Part of a small language model's weights.
Size: 13 layers, width 832, 10 heads of 64 (1 for keys and values), MLP 2240 SwiGLU, vocabulary 47834, 168M parameters.
Training: a variant of Adam for these matrices, 10048 steps.
MLP neurons of a small language model. Each row is named by its layer, matrix (gate and up: input weights) and neuron, and shows model dimensions 586-777. Each number is 128 + 24 x the weight over its row's rms, rounded and kept within 0 to 255. Numbers have three digits each. A neuron's up and down rows have the sign that makes its largest values positive.
A block is one neuron, or neurons of one layer that tend to fire together. Before each block is what it responds to, as a language model described it from the Wikipedia text at the highest values.

Description: Foreign name word-pieces. Non-initial or short syllable pieces inside non-English proper names and words, often in tables or lists, such as Nag-oba, Bay-ani, Gom-era, Wu.
L3.gate53:133127135134174121132109119111090173185097144150148135110137108151136106128134122166096107147130117095148135106115155168165138128111130092071114101111125099161173119126112107092183141138113134103097134137144114124117125129167105160135083104149104142122111164119114100134113139146111065138124126109105143150114127148135137097074161134093143109155162109095100118110131153116136134132108135145115115140131143158137161120138133116105130111176119144130118077185133118091106109145140099120125121155117129118132152101161143128139160172138139141136154094125098168186141107142116161128
L3.up53:108181164129165107124143129063101141123136137162140150116154129131137144109154069119126113165118126155137163119102142126155123136149150127101104110126099090171154100132110154105133130142143147092091112152146100154121154126143137127098108119144146118169140119144148099141108150144142103112149137146135140150114158108101103148056124117087117136118120092131151126104151102112114141119142132105137129115143153094160152127142176155090091132144096090130117133138134150149075137138145125100102126146142108141129157140133140149142134147108068106091164124085088153134106105143127140106
L3.gate471:100140121156183089113113107135145133169073095150148114106116123137084146130170117153178141117128123112139075108143138182174151177152127101140120130180132147166138111155121085160145119131135154081087101146148137144117133157132115166125117096142097112137109149157105078113150114189132129123140080099144082133130105123113130144105177100078123127129139127141123093084139158146131138131105099149113131107181163108113126090123138126111129139154124115132112096113160115143104112136131109100136120162125127143138140156121126094080118126160128128149132091150124158116150121152112151117
L3.up471:102164128108116111153144125116140092164061126157132128110130117131129117105154131132133124098148141168129133122118168156185122136123128106156107115144116136135166138137105090126114130115123179051105100161136128166155121144140095142142115102113130085159109134171127084130105162177153136118110109185118108148105120141127137143069182074100106132151129100159100146108138114175132156091093124118109147119187144085097136150137151173061113121153149133136104137155164147128123151167121087123106110153133154124127179091182118097100138132148073138122126076137140118118086091149087130132
L3.gate506:104127140126119087188121116122133137163098184167115138091131147104146121103142092136129128098116111110119104138130143135181130146128132090135107082151122098163172094114104117104138110115150147076141129146156079172142105146127091099123096142128115097155134141144157117132095155160139124099135148163127152137133143126095112152058135129100084122121109113143124149091138115120100143108122119142154103144160140106112148155129141136087107108137140132115113128162149148154133124144098112140104125158095119099124144093162102151136134161132064116115174108123129132157101070175101179116
L3.up506:133150148149167078163148115111120183142093158133143128097139128101123146082160110166118110130126122081161090181119155152150135169102122087117140128144157146152166067145098098132181145139136127135116137133153124145130133134133113139121114091154075111105123159126130100162132160133186128092147093129149115106140132105110096149093135103114120106117113143118133150101111109109118135145131121138151103142162156153114163134144153132121119138117152119164131099115118160132106120099160126113136132169072136128133145110139162123148164156171093138136185088090107141138120090125099175135
L3.gate740:161121138128115114139112131084162149119131135134131130078115132110134120160126125116111134146106106111128124119171127157140105168148131146185118167123107118158117123128116109137151133132130098146143150108135153126125131135134139130161118098110111136128158158132140145124157128151109133121091103095129177123122133113118107123152182114143126100164131161109161130102090107182122154124117137108136150132123131120113179100145144152123125158092112144096103123139154139149075103125166085109119151127108120088148127129116143107126094143130142153105153116126137165067164129129136115117
L3.up740:151105118101102104129130074148129149114129141139136146138079139101119170119131125102141129098139130152143143113112145151140148121146103139117115117093107153136138164146105132113116136119130124116133137122163132108169095104127133160132124154110065121096097121058143117164130083172103139100120127147116109103136148091140125127128117183150161156136103116112126140140111069174127153137113139134143130141139130111109140154108086144094098134148143080131128142167121119139157145091185120121138126108118147104154116123142067145124119133168100138122137144121152146142161120129147099135
L3.gate1783:149126109141080068125100120084146136150104145141164105130108102106113210148144143112123139101112112085144136087121120108157155125121138095122115133114129113099121159146137138104207123131117125113120083150132143141134142119151144076087098090106076093083080139129134131161168111132132114129118152161154114104119147088139169141105141112127105125115140129137142137127108118063134114140103129173104129132121103176152149119150145131157112158051143122142108103130102146152085115142120147128110174141131144116145151107143135128137142159162095151123157067120117154129152159107146104145
L3.up1783:116104101146093113115087133121142132160083141139113155118107177069110121153104116141127153146132127130103113157111169153173141137124109113167101164101108119115136142115116127137114146125116101115133105089132135157149129140147114131136090112141146146111122129128126140157111116132112151094137184140147156073096160095108166116146111111120103125122144106121130174107120094165133140130107176147125139105139090162131122114140131147123111146108119173153146134137094129122101148132123107112140166138126160126149121150167140148163138160117095152120142088121136136107166134097156113112
L3.gate1972:115116161124125156127144120129102133112105154151096165119081175114140134052090111179091149128093154089137138140155135172151113179186115186135119194108094146139145135143124112154149112038121122119100132093127150139179157114142143130130115091129131129124110152101156103157125114179120132163087109106125160110088165113135161105148126146112135121084163128101128141111138105130114132139137145187135097137115125137132082181121146150094107137130111166115158162154140099149153177155110138122134131101115113127111076071162170143126147111144144136087141125084176124123116144082160130157
L3.up1972:099141103126113102139140051186130112136119157102142140127070140116146179140102150152101134137118111125101117063048114156154121165126107119143152173149116150107147153108135104118176093110153125094143109127148172114161146166114109192123156091128172152114139149109139110100136129175156145082117143117092152110119116107118113160140128141136122116107176148130151117155161098133163117158086097170121124138114109119147140091107124146138121138131166127162155160119162153154127114164134077100158119162121087122135120126148122129142121130117148138114101119135097135135133131120131134145
L3.gate2036:134079101161153108148102111127099141154075128181145142107101145080155162094163122147126122137115153115140092145126156135184140126139094119145137140086138116123132136130143140114134111124124117086129128125143151144146100136124107119137109120130102079128116152148132122160135152136144152108138141173118173112109156108136127136163141142104102118124113121146137158095148111120100126135111140178141127135124101150099155122131116144123119116087117151152105126119102130126103128143120118127103147157123167093132120095146154146155135176137074137107156058088110119137153119156106131121
L3.up2036:133084129158146090135120125139134126143088146161171139099117128072128149115148128156112113117124141102140126140111133166194142118124107106146130123134124108133140106116107150091183100140134146102124114138113115154166107142132121149110128117112084125125092177137122125163162138123167120082109134153135114104112145133112147134153111113079116104137105136161142148109137109101106121109099105171141108141139104170113115108132140113148118109080109137152089105107114123167103096109154106131113157172109141112149109115129149153135146185144082145101164060120114120146158118129107139134
L3.gate2058:146141143131162139108130118166127113123161145139153152099116122092132136122145095148116165110170143067135120108132083129129127178097114128164118120109143119168156094115129109136172096117131149126153138136111157125122089145132106120120140135152079150123121112108113104141128056129154149144099129156168107122113132105132120107162119117104134108116112158098118092123134115141109134144120134106110104129111088106127092101105104151111098148153107113105132167102132174151097134097122078112161127167101126105116094118135129142143125156112130113166133126114097130143147133149124140118
L3.up2058:136141132117154139120149122150106160079107173135127139124112139087137113124139130161089103094090156095126111108147140163120112159128117165122141137087126110162151112126146156134115104126084153130140134150143174151160096111135086121116127113124121124124121121130128117150111095116149124119096159185137158104128171093111131107147119125106129105135119153140092109119135093153120155134097138101117108153072095118123130137136124138107106116121104137106120144154122148149136157114133096149134128149109138103103102097127131166167133191143076128139125119085105118121166116145118118149

Description: Demonym suffix completions. Fires on the final piece of a demonym or place adjective built from a split proper noun, e.g. Panaman-ian, Gamb-ian, Ira-qi, Wallach-ian, often before a noun like government or footballer.
L7.gate1780:093154077107117153127124115085157111158139103123129133159145141123140150126140086161164126136105156096161174127123122128145126146131121109104103108095088139125096080135109126157147131138187139126132154081123141148069138131145126097118140139110156128110138125110114114145109127127139146145138142143112137107129055120167146134082160074152150146131152123092156170152191141128166132137133186104192123098115136103119116141111132117130107155132160081130095125155144099162120107120142159146155137092140148149171129125131119159099164126098164108141142118076097153134143112118131109100
L7.up1780:118095143115101101131182101095127126129076115150130118086136100156175083091155156128100105158114131084095105124143111161147110111138154111110153174121096118105148103136153109138096091155110108111127096136159160105118129138139152132109136133138132113105144136140118118108115123134120107153091088124126145145109127123097117139141136147101082163146120170124140102105083140103159131122148110086153106103140165172116145090140145119116140131147129175153129200143126110176111103098124122103137181127139114102147159130137107134124105154114123105169120166099132116112160100119115148101

Description: Foreign proper-name pieces. Opening or middle pieces of non-English proper names, mostly places and people, often in tables or after "of"/"in", e.g. La (Teste), Beijing, Zhang Q-un.
L4.gate59:161107119150119091113121155120133086124112111131122108142125154087092116111139120158137147111096119103148129127116121123159138127115118121173138118129121127105120142168156165094190107129113097097120078123152125124145116099160160120120124117155102137158103169158113131176179156089096121112110158130146092079101144140134155122169115104100138105124136143126143139118142132102125169105110105177146132099135091139111133137154153128145097115093137161153119093115114121148080097111152143162109145112135137133119111137146165153163140157154110149104140102147119133157133144169121087103
L4.up59:157101116127086113129102156129105127120091110137122122131138146094102135097158110153130143091100123102131091138120141141169136121107101119141115109145096126086158120159154158097135111132127115128145087085156144115154092097143153101113086141112113110131104140138119124185124155082133123100133151142140099124095167114128147156156096133098120113120131142150155137092144151123140141131108121168148161123132076156097157147119122132136109111100118137115094106150121160161102122132152177156116136147136157097153096093173201149145154154146102155133167083097110123139136147146138087107
L4.gate108:152147118157146160120132126151109108161106121138111114141132127135145092133146158146110117150106139093128122154107109155144154141114125123110133155140141153133139092135108179107102144131110145135118129117130187158136141117142151113117101159116076132113158144107126098103121136132139113090140115128091120137114136119163164128138103102134092140128040135120121114144151127163108124169087101139143175155147116127131093162101173110144118131136151134176128128129117145078114113136150152127102113200141131140133145107139118079127088148168151136110110141107093138122134118153119097136
L4.up108:146125131160141168094127161134122175180066136138132152117108144148166131093109142156143120147122146137109057125169144124136149141106146114140120133149122116124155088121132115137121139114187092135129120103176219145160101121096151172131091104130128123143109133135147133156143142149174161069126140143150089130146120142125128166146105158138131112135101122131133158100118125110152118116148102152161140137166121149113157185135137132142100127129112142163110102133136122114131136137153159105123135146109074113140113104127099163101156176105080138101138080082128162157204132106132142143
L4.gate303:132140117143160124116138156111121139156160126115121119108121115155122071158111077151109110196133158153132119113127106155148119136139099133170132133087142096131129129134127103081155128128082133151149161085159110151099111134088148137135095114124120125132136132147110183124119148128121116128190103126153116161103133133149111115140128119139098160140112131080144112101102173121134133136122110116128160174122136147144133074099135147153127177137112101108141123132134087095104087139127113079086093160172160120164163142141118098098087072098200092111153127120124108145123146148113170114
L4.up303:149143082110102161148122161107107112121117147120146130116105100123110123134095118144132099195096128142149114127147132136155121102137110128110138129088147088152179149120115096078131116158050141140132172100089121112119145102105127159149116122131155141141132125143107160158104111153129128137193150094102116126103130106122112111113085097138090145167161136086132101165124151132149148101138126145161171200133127176109111128132138141114111172122139111125117105150134122105135129111163119102138165168177174097136123152178129145135085113120187105111128125109109089130094150155121128107
L4.gate339:112115114126107131129099128136094113148122128144123130146080136112141137096079127126122130094138112141109123142115096095118137114175126107178126110153136094128126116132132135131162131130072176130150115145104138094130093098138115146108113159140122152151120113133122122121105150134112158161158141148138139164124137165134137148189121135166166132159102148127144100194117143150207124115080131136061108152095140194176144146114129174111145093096121105100126141126101089149140107121164112132170150074110118143126133085128097093157129148068131127123116138148112140102100163149110155101
L4.up339:145155098129168085122160153089140109124121127154160129142127138123054122130127113097169130136117144153143099127093145143138154107157132107150141157112154121113110159156088118156116096137197112134094147111135129145145100121077087147164142118135083148146116167166129142076135152115127148086105152140112111130124150113108117120095100110149138125165152117115112127085121147150113148129145101101161141113111070101117130119135132156133113161142156134108106102167106170148130151158150096106126150111134150124136125166126134103147134140138090102147129139159110120115129102135116166105
L4.gate457:142102172126161114139119121124112100154137125094189132098125143118113123155065153104140140136149119118163118149157156120053094212120122131132156129142129169157138127105141124125149152201114128173122112150124145190115113157140118142166101146142103154129137140140129142128126133141137103149126133095213145123091145150114129113123169147132093155152178141105166113103115126145092175146162099115119128100081120163104110100138135127145123144171147175081145096093102149099116103074143099089106168133105129141137129094074121104166144146098111121113134138112105129103150103184125152123
L4.up457:105142143124127147125096147113136137148121150160154151117084142136159144098135109087130122140149108125146116096148118148126151141129115083122106171179120064194126128119125107121157136134146109123114091100133137127134117121104121144141099178131112120144131125089137163141108103125121138157097128154150118124100177128140111143129145167154084119150121127142151084110122168142093125098142144171158102139171133127145125106149153163118150142169149132165113105130100127150120113123138094095138156147096134145126100180103123102159093149131148105108152135160123102118137140133099135083
L4.gate891:134080094096116099114150132120148127138144136098171117094110089135150101110092120159114101146129123139138129186141142130158082130138133140142120095117152136159100147106128127111179146185150118127117133114133136100169116107157169115124104089134154143119136160110137114159139141191140083148117090119121156145106128143086107137146125119141114123154121166133129144159130101145110126115099111105140079102147114147122101109148101166126090128103110161072152125133143116190167101076173149121133109132128107113089115140111095104119068133154145122124145094141102165083117143141136178138
L4.up891:151126139154195156097119104111116132143146150158093151107096107106139150140152143157107128150175169147137132094150156152134125123113122131108135167154089136113146079109116128147103111136103190135159137145151142136138103136155137149167168139132128160152113115135154133151097133136126126125117126105116148102081164106112114121135150142097126105128105139142142083137090119119167128151179168112174172147105126167114117139109130134143084110137065130117126116141115181163162115119127082114119154150083142118145116148137125169168132128123096150110173158069114145141155101153152083142
L4.gate1642:100139109115123142143064124135180175144095133107119135139155157156094148122060139118123114120146147141138157109179093111098133120097108142115161118087160071109111122084114118157133141160103092135145133086116121070144088116146124089149170128108124121178177121122139119151152109160110155130109133123126104127127120139143118115127154129109151070149099127130136102119123129129135172136123141126123129156129138157131118161138094143143104140130155119066167117152150113154143132072093155096121120117151188130137155139118124136141131138126149100157119185140107146168115141161110113057
L4.up1642:080173158175133138096109147110115131135135120120145122138145106117140136069117120155135157137076178118151097109141088112111147115120162104177162169120135137148110107124151081162140134148137129128154145118118146124117122130141115141119128153110158121111104112122116143103131141131134106075165096121143124124135134096158129096167139108140079121113058120092090119152089148133141142119153093166132142114142131156120112135126085111154093134125136222155144145132149142146145106127110092162118086119141154135093122134118132100132110192111140092183152143151129176191137130166113172103
L4.gate1748:149138063130165159131147141179132144127136122195118142067112145100160099140123131145110111131116153112139126106122121122131124135138139106116116112159112116156109113115096140143124090140151086125127124127131121116143144162109130133113124151161114134118158124137087161107129115117090117152134103149113093089076175129146117149172074126145097176146149142158137137126139126127126091157128125127153145160119165131142088109144124121116130152096099083091130101156185120109144122088177132108129108142148117128106143115162067119131048132152095089130134158154130176107165140115147135144
L4.up1748:168147106150119110116109138138072124097104098141121138126072147166119145125187150162154162102120124117103161158136146109081143133164144143125158140118120124137100121172104138144132093132115125130131104128129148094119117127139135146098133105175067156122136136143104148141123150141103130126150110132114105089123163068131124121090116146101117112149109102114121114120145138109109129150099120094163136119095168154126122114116191142121118101145094125136121119152159126137166119139146128141123109164105128121161137156098106102147095127151144120108112117118137153146166135099169165118

Description: Rank and level modifiers. Adjectives of rank, extremity or level that start a noun phrase, mostly in sports statistics and results, e.g. highest, top scorer, best, last, total, High points.
L3.gate175:141137133091115124070159141084114096118154171143132144166126156111118170145116106151154125161086104114122106177124150096160148108185109122156121111132139130127117131141119161105124125182127145145104097121093139121152186120153114130139124176148147174115097142117094108121087127100108119140186155131138082163128102144101101113123094104128109159086143163132135131122124105111115163125130140140106081145128141151113154110160096148099120135120144104102110144082145153129135183143122120113148108162152106092140137154169108122139159130146114101086153145121146134107182133116111106168
L3.up175:110117119144121165160102128149090154165128142123141149117097107134109111173086198125109125087123127148132125123149159127130075108136155120094081091093137154151146116140126150081118116118137129145130178119147119112092153134144132130134116137114076122075124131146153136161122183102110146141083166107132099137115144113112151152122126101124142125104148136152147151117145139139134130075132098130127139129089143146193089138131129112138129137152105139118130134116163110104116126111142133137121133136163115149153157164075148126111076101122116076106122100133116090168151127082122118134
L3.gate290:077127092099132149111149169134099144102109128151151093153139113082118121108133110121131129134116144106137144153100125113157131128123116092141168082115130129150130133105140167108190177216091102156133121143157093134143133092128126157128136130130149098112113149113186134091101126122156154132121124166117125098124094153117131148161155135165165143171160121074161127130124119111127134078115128117132131156120103119148120098112105093097148131131125158108104144082147107154113077125148129114113132106094123109130125139131113137138141109114159120129133132146142129145133092127157132146
L3.up290:100104134160126182162140133123126148130130106158134163148097152135183129134131122136140103096130116111109142100109114121140094164147155114090143124136111108100154121103125174149121181124143124120136134159134130157092079140070164155088162140129133128133128145125160122104102091140161128137121116112138133112149109161175130115146133114150169118129116117118170154160120153068156135108161142084150144137146137155085119130126135150093135122105123153129117118099117122142085126139161129116133113074106130141115114155151093111150142110142153132118111117138145155136101149079121111133
L3.gate823:158104133120130109091174143103125102117141137158124125128138123113100132146134141136178144112121125126122126161104125091170117181117109128133127167141160119135122117127124132117120131180139197107099163133105139108157148119161152110139127143134098113142142113148105142136091163114131142094167150105114107151168125129155129111136105116098114145073099106134110140120114119134121190146149116122143125101148136146149110135139125132120124115149160115148133150135123144088103141186135131113128126105113068125112124123134118120149125105104141135153162091123113139140142143097139122164
L3.up823:173173118120127170144133146153128150138129122114101107102130113134128155078145144103108163137112128171124093129074160148123130120153155123157113110137133124109126102152106183140131086122133080157082122136099092134098118158146095078081087109128121104084126120164133141122123166199140137123088144094152118136138125127112121121102149191133101125159159126097147108129142111113118125137071137188157182135118122140134117118133173158137152132095137154157103131143099142140143120125153140150140142129156188127152120130128155121124127127080137104177168117115098137092093140160134139134
L3.gate1312:138080112149099136088143120111104129109120136142130120111125162143128093133129095086084139128090087152120087137109110130137132139111123142121138081112160107114181158120114158118109167068125131112083099117153077097167138075141146139137172175109113132130142122124096122122135155111120144151096186141104108118138159111116131141180139127126121112146146172083086127101159150154165138119120098144124135113136159164117093160095091089124144118137103150116145153111164137138116137134164175139099096186116145101142107101125147111142136126141103117106145106144124160105132103105151136155
L3.up1312:142172143168194091096105153112161139154154122170098093148126164158104135140122128145109153121122157142145126163102142166127147154114111106123120100155128154074087134121104183146137159130131111102147130128124108098076159165095134157158178155140141114105144107102133100101172141098150100102111150115119179131162099113147120094095094118132086111143119162104133133115184128107111100096126102143144115118109138117117137088145128144130129101151110132108140087138145116110122129134103124156133101128125151133172161140157120124133108083137117140166145087125131163151143122136119090138
L3.gate1814:114143117156176124118154133172121133147144131123116101158139172131116164124126092124109146140122143139104094121130132139125092159128130179126172139169117152145046105106148099119111220123111127122141127104143066143131115147136148158140134168100104130163126102160097125119100111152137143149164089098145137106120137149113150128158136142125102130097158159124119148103118164180136129137131095118092103136136158147163112136120117116159141120124153123135099140134098146121134114121127125117129158163087118120147138124161075093145103083155113112135115134145143115110158122148136111130
L3.up1814:097151122133157110140141156102125120140145132170148105137153113120109153148120126169147141100095098102108136123118132115163131097096141134112132087113095140101115118103162105133130100135126135101155105127166165133150140121155143119101136135110106100123094146155119135119123138121177119120131137162116169128114139106070119128155121089100124141107153151133147139175081131096190160117123123105122134110124205139138130132080117093127132173096110171122145151154101105169148144128165150136156113135129140127146161139162087141130138159127097135144143099153144144142129081146121140150
L3.gate1850:145152119101104106127144151107111069107115126116100094156117126077166139168130132146114167104151124140186118109127113109152055184139144087118105137131133092124158126129105161148131151154091146118129162119114096106115145149136117121135119175145094161111139121134121128109122104118120104134155160116130125169144148130116145128119148130118110152129134139083137111146130147129164134111128123138143127121137166123101130108110116124098173131093153173117172183149079143191112103147114106134156107120124140154127121119144156150119112119105153103109123151133135102137150102117123143116
L3.up1850:150161083125128152126116128107113117117074118170135102168136113100166142158106149130142177142123155090169147128100149118143139155099148093129081111158102096096177122118117181121084162150092108131117125146090109138125127183116116141126135140113088158104119122131137087111163100150133147107109151130104149182139095150116141105113154104128159117134106120133132120147141137131149152135110127107162129158102164118097120149119162104109130128106169146090142142098087141130074137148103116128185119145122167143139125100151100125124136160080134125110109182139096122152141138124175121133
L3.gate1950:105123097149140128089117146140141152180142123114164131096141134139092116165170085119185137142123143123101106122110128102115112129113108088132117160159108087146123129116124118115112143101105101140140113118158092175150156154118117128139132173149127120159126140137115167096157104131149155130143193149129091144161106102101142125159148074140091132064158143130148134116143125079119125147154148138109092160106128138150125112119111123119102134157093161171129099074103154165117132120119116102153170150109127138136114141140077099192139098125111127127125092186162110137108103120134140117
L3.up1950:103141089106123157161145142093104109138159137116132129170150115125121157121104147169098116106151124075129148146134105110148115152160139104152169129124066127124102100131139133151138152164089162111174133113107142171083123107146141181093052124125108114117127158150109098121097075120118142160116132088171164145121106114126128115122125117159131155110092159111168154172122160123153131111141159100148179141118173129136124141113105150099151135105149096091139140122126135138126077119152110099094117098118166105136158128126147127136131183097160137129137161142125118120114161097105137164
L3.gate1988:116145135090162116123139137114135131148125094158120103086134139109103124169100185128120157128130133131129165156133113125147168175123154102141119130174109135119145107102126171121168131142090099112092099121162136138148140121128166138116132141077113112112120162140100134132172115105153134155153130170140128139136101111199119123139093136163180119161146148108160112107137139115155112123128121119109154078171140071117094119146112187155138168139142105152151123169155093116124116064156112130093087143120132132135131144147186154111110138120118174126144166109148145147093094176117150145
L3.up1988:108126172125092147116128137131139169179117114129148121139140136104077116158120161133155075143175131145095105142117143155149154155118155115129100119123106093146138119135133169119109174132051106158111131143152128141163131131144136141125134123139123071137131192128126148108129145134149169205136142175167117117147113101121144112148123132092149124144138145097151109117110143115103113080117143147095111080122152144143149091123158122082163137102214154137116157138121130155076121157140144127128132150139126170139121101181139057144120121158112096134156133131119103145068087113132154121

Description: Sports records and name fragments. Rank and role words in sports reporting, such as top division, top scorer, Premier, head coach, at home, plus name fragments in tables.
L4.gate329:112094071086169106134123131081145096123132131159110093135121095114123127121147092098109057145157106107139100101142108121149129125128154125107107093132169132143160136103115139115111146128146105094132125163120102145170135097145153140159139079128133176141160104113133167106179133155136119161136101164133104141084144146124101146137123105129150159177114107109115130156136114134114092131142113146127124093140132107107127149134123125125151172112098150155131152105101142173152115139119141096115088126106098164152125123095120104122106137121132142162119093141101176105135164111141149100
L4.up329:127117129170141117183171124107131154103156137121132133085096144141140148079138106170134127147110139104110106112118132153144130149147142107127136098080129095168066075153093132106131129159118126095157139146093123129148050128124100126115108123161125102108106107134176148118114118179127120092160114092148143111098126192120155114146118141135119146164125109124140116122138162161120113153113125111149103145135103140122100132132175174129069107110165140152098130100124145158161130165136100145105094113160123148141137161139144110115128121112120105136171156169103138139114184107105131166
L4.gate538:112147138141126139098140132071167116108144103134115125155149194145117155131092099143108166099128095118139127141084109117147133141133092127174111122143151119102107120128143148096135121145102134124095120096130124112128108127145122131146129090176156134123104135125138163151120102146145153190170138165133157145152140104158081157121137109100150151129192149142123140118111075133101131105134142100119089091134146132132125119169106121141102119151146132134149101147069114174114157160117091100107151100150156152110150107096134141150095125132106122125173094160079086095095142146135119147
L4.up538:143151110099118105121087097109176141169100132116104144095108082151102157103159102138097104107124164119099109139137150084098145093125093137193110129115129114168184125120176151175124158128139134093123124124113161108059146135160105154135136179192133067102108120153135167120141103127157118158138172133128129139180136139138123127100135113118134171106146143135085181124157127120109150151114156165138125150125113100130137107102193135138134109156149118097138135121161158117109129101158151098138103087106116121142174149151157096166135139139151146117111157079106130128102121145130114127
L4.gate668:113134102152133111157128129115127120143144142157176151114109106133144144145099134083141145173164102150167109139168150082121079132162140116126132136140104137140122097127061143114162121110163123096078141100145132166098134130113125143110141128160055106128122111113115140102153124125129146152159129142133138150172117132135135114123127106132107110146164139134164131114132145128057133168130092139128116135088129108133096097123125137145136125142137133138134116105120133143150101104100131117097120108140143118169126098152108152139167090122147146127118117147154185109152132126111132132
L4.up668:088116120090130106098139115111160146130123150155121146131156137134110101141162139112142170136124125088116119153152088142166099098124141184133080071144176153148106093121119135161085127151135099136102085111149145135131151100116134135169136208111119147119110125093166123145097093137118114098165132143113125139141139137142152118143164152106125128153131119131131135115124087122119137090171124109133086157105135144132144113124128103161109192152118130133133122128113106120123140120125146161094148148139079113148107127173076147165128165090104161156105080156151136179150126123149158137
L4.gate921:099160144103129077116138145091132178099136131130110099106119140130173149170078120091109152103140139115146162124132125166121142143126104121107149126145090134094128098154123152130167136141142123143139123169138120112174125145116144118118106149172195119146120167123141102197120087124126107129131168143144188095098141115114113129094149071131154137112108117110142101156099092100135082127111118097098107109120119127154118071157124150132119115091116096103154120121161130136111127113148172108184201120128099148179125100131132138104096093125151160117156102106148164122153110107094110145
L4.up921:160117142091099122162131181153132130119125136147110139109160140141102122140110171144112101158152155144133144111173103140132129147137144112117161140119105102194106126142161097112164126143146139096146089148154104084100133135140113152117139106126140122123124130201162156142179159117129129124123141134136137082094159120133109153099131106203168107124145150095126121147173078076134088144101090092140080109156147145110152133147201119075134146117114067162143103171125130153100101112182146180117110133161132160090140166121123149122115131118109059116142093125142119159164125159093124080
L4.gate935:118121110140113118109169103103117101141144117100111120126117143141085127093133095142138142111131121185136139154136118151131078112139105153128148088122100097135096154145113111112136145228124147112131130100097119117139143109136116097111112064164128113124102152093132143119113115172099081120200116094168099133142122142121103129119120109135113192107118156112115116112101143159132100120127160085103099111121131150151108104135126126142120090122127150113143149097104140172153112136139076130104138112127070112128135125133120108140106125120179135131135102145103114111154158106145116096
L4.up935:083138127168152163099143129165130108126111155175069093123106106117110085147150160107137123190103145161151114095094058091170124131118158099078104166163119148128121098138108139122117128118105107111155154179111098121143140167148101155137121087146135134130111146114105147156171105128121097113123113120132142143120110098125114106112164121132109115170119152119157115136174114092126108126159142088157104124118157135108147132143107144111162162112172120170144109144093124152114116105138139113093144148111142126141144135135171099134148106162137158101145119120095097074136159109114103140
L4.gate1087:101112104167126121119128129104141120107207124109127097094157159107116123117134078150121090158155116101122115161103135183162087115096136136155118121143171149092102148109145092126138157106088139095154129100169113142153153151156111141112128129134106121106108129081097147108154121137132110145123087141112117142121136136132142113136112134152122167127129148124111152153173118133112155121111167113102114108151061144112174103132117138137150125105150123093156082132123133137098106133123155134109150125128142101110142142138123111087121128145150103107130148165135101085130094129097091116
L4.up1087:111159123133119125141131140100126118121186122133158126125161129136118100145109100179113066136121156138157110143121144183167120142091131120151117142138157103081157120134098111122117129117095127140126170137149135129134150125162131124113141126107109090103112135121118156133121134083144119134144100135109117098048146112113142094130070150135094138128119146145162126119143101177072158107151120132103146135137117143106165145145141125147115171105167126099160135163101154185077128125139134118110140125089098129092143143146133096098111094136144116138164147179093124137150091141133104091
L4.gate1812:174110112117144154112083123115116121160155149086105142117125131125119079130119151131156118114072110126116153117099137104138144140172130091114113123131123096110126141138133139106142150115125087127145129109140136128120116137075132109095110090139100099172123155157156109112112135129166108128118140115153054125135151110114111115111124110113108093155117144137094173124138106127147135139146121104145167141146143111142126141101130160122109139111115111113120104135147115130123127123102113091149105158143117123138155126125117119173114120141151141129167123151125155151168117125116115124
L4.up1812:150114111170110124121106194104082158085103124100089120093116135105140128152123113137149136155135151136111125117191111126142133106104096111180127157113148192148140146128135113133114159211146136087111078108148131107136148125161113094100123147163127139135150134133139156137123108131134092129117134119135135139124108129122117128160116107098103165090137123130136116130106137162113147145137171127097109125136141164157108112160152118170129090108104095126105111121090093147124129125082150102124160075100123103099134132108138114163137114119120163137115137132119110156130107095114115093
L4.gate2141:153106080154140123111139113127128126169170140096092085127082049102179128110150114133110138120118140098145125133086153126123132160133143092116139150091107138201141163142107129074143136173131106150107192119115156091144183087189160110142145113111146112151119141091136107126132134170117085154152116138167124148117086125100110121109144117144150146117117151101138160138114097112118128142097156137106101122131091115141119107147087107118082136111152149103121174128146141148125103135093101136079118125142116117122132117154118163124150135150133146126185092112117114129140113167119111128
L4.up2141:138135110110147108105127150108122134144127146138102080129103130120125125145126105124141134134134100132133122143158083131149164174161129107092131118078099159175152145141128113110118157115120080133162178193125132111139153142135152125113138104193150125145128170139131109133131153170140112139116124113157092121113139107095097096066164155118131111109134130111176153132100111123138101130099149070125109152086132089160109158124110115099108152132141157107121094118147154147107107129117115118102112142141082143144109141170134145150175128159115096110177116146152130134126144160131143145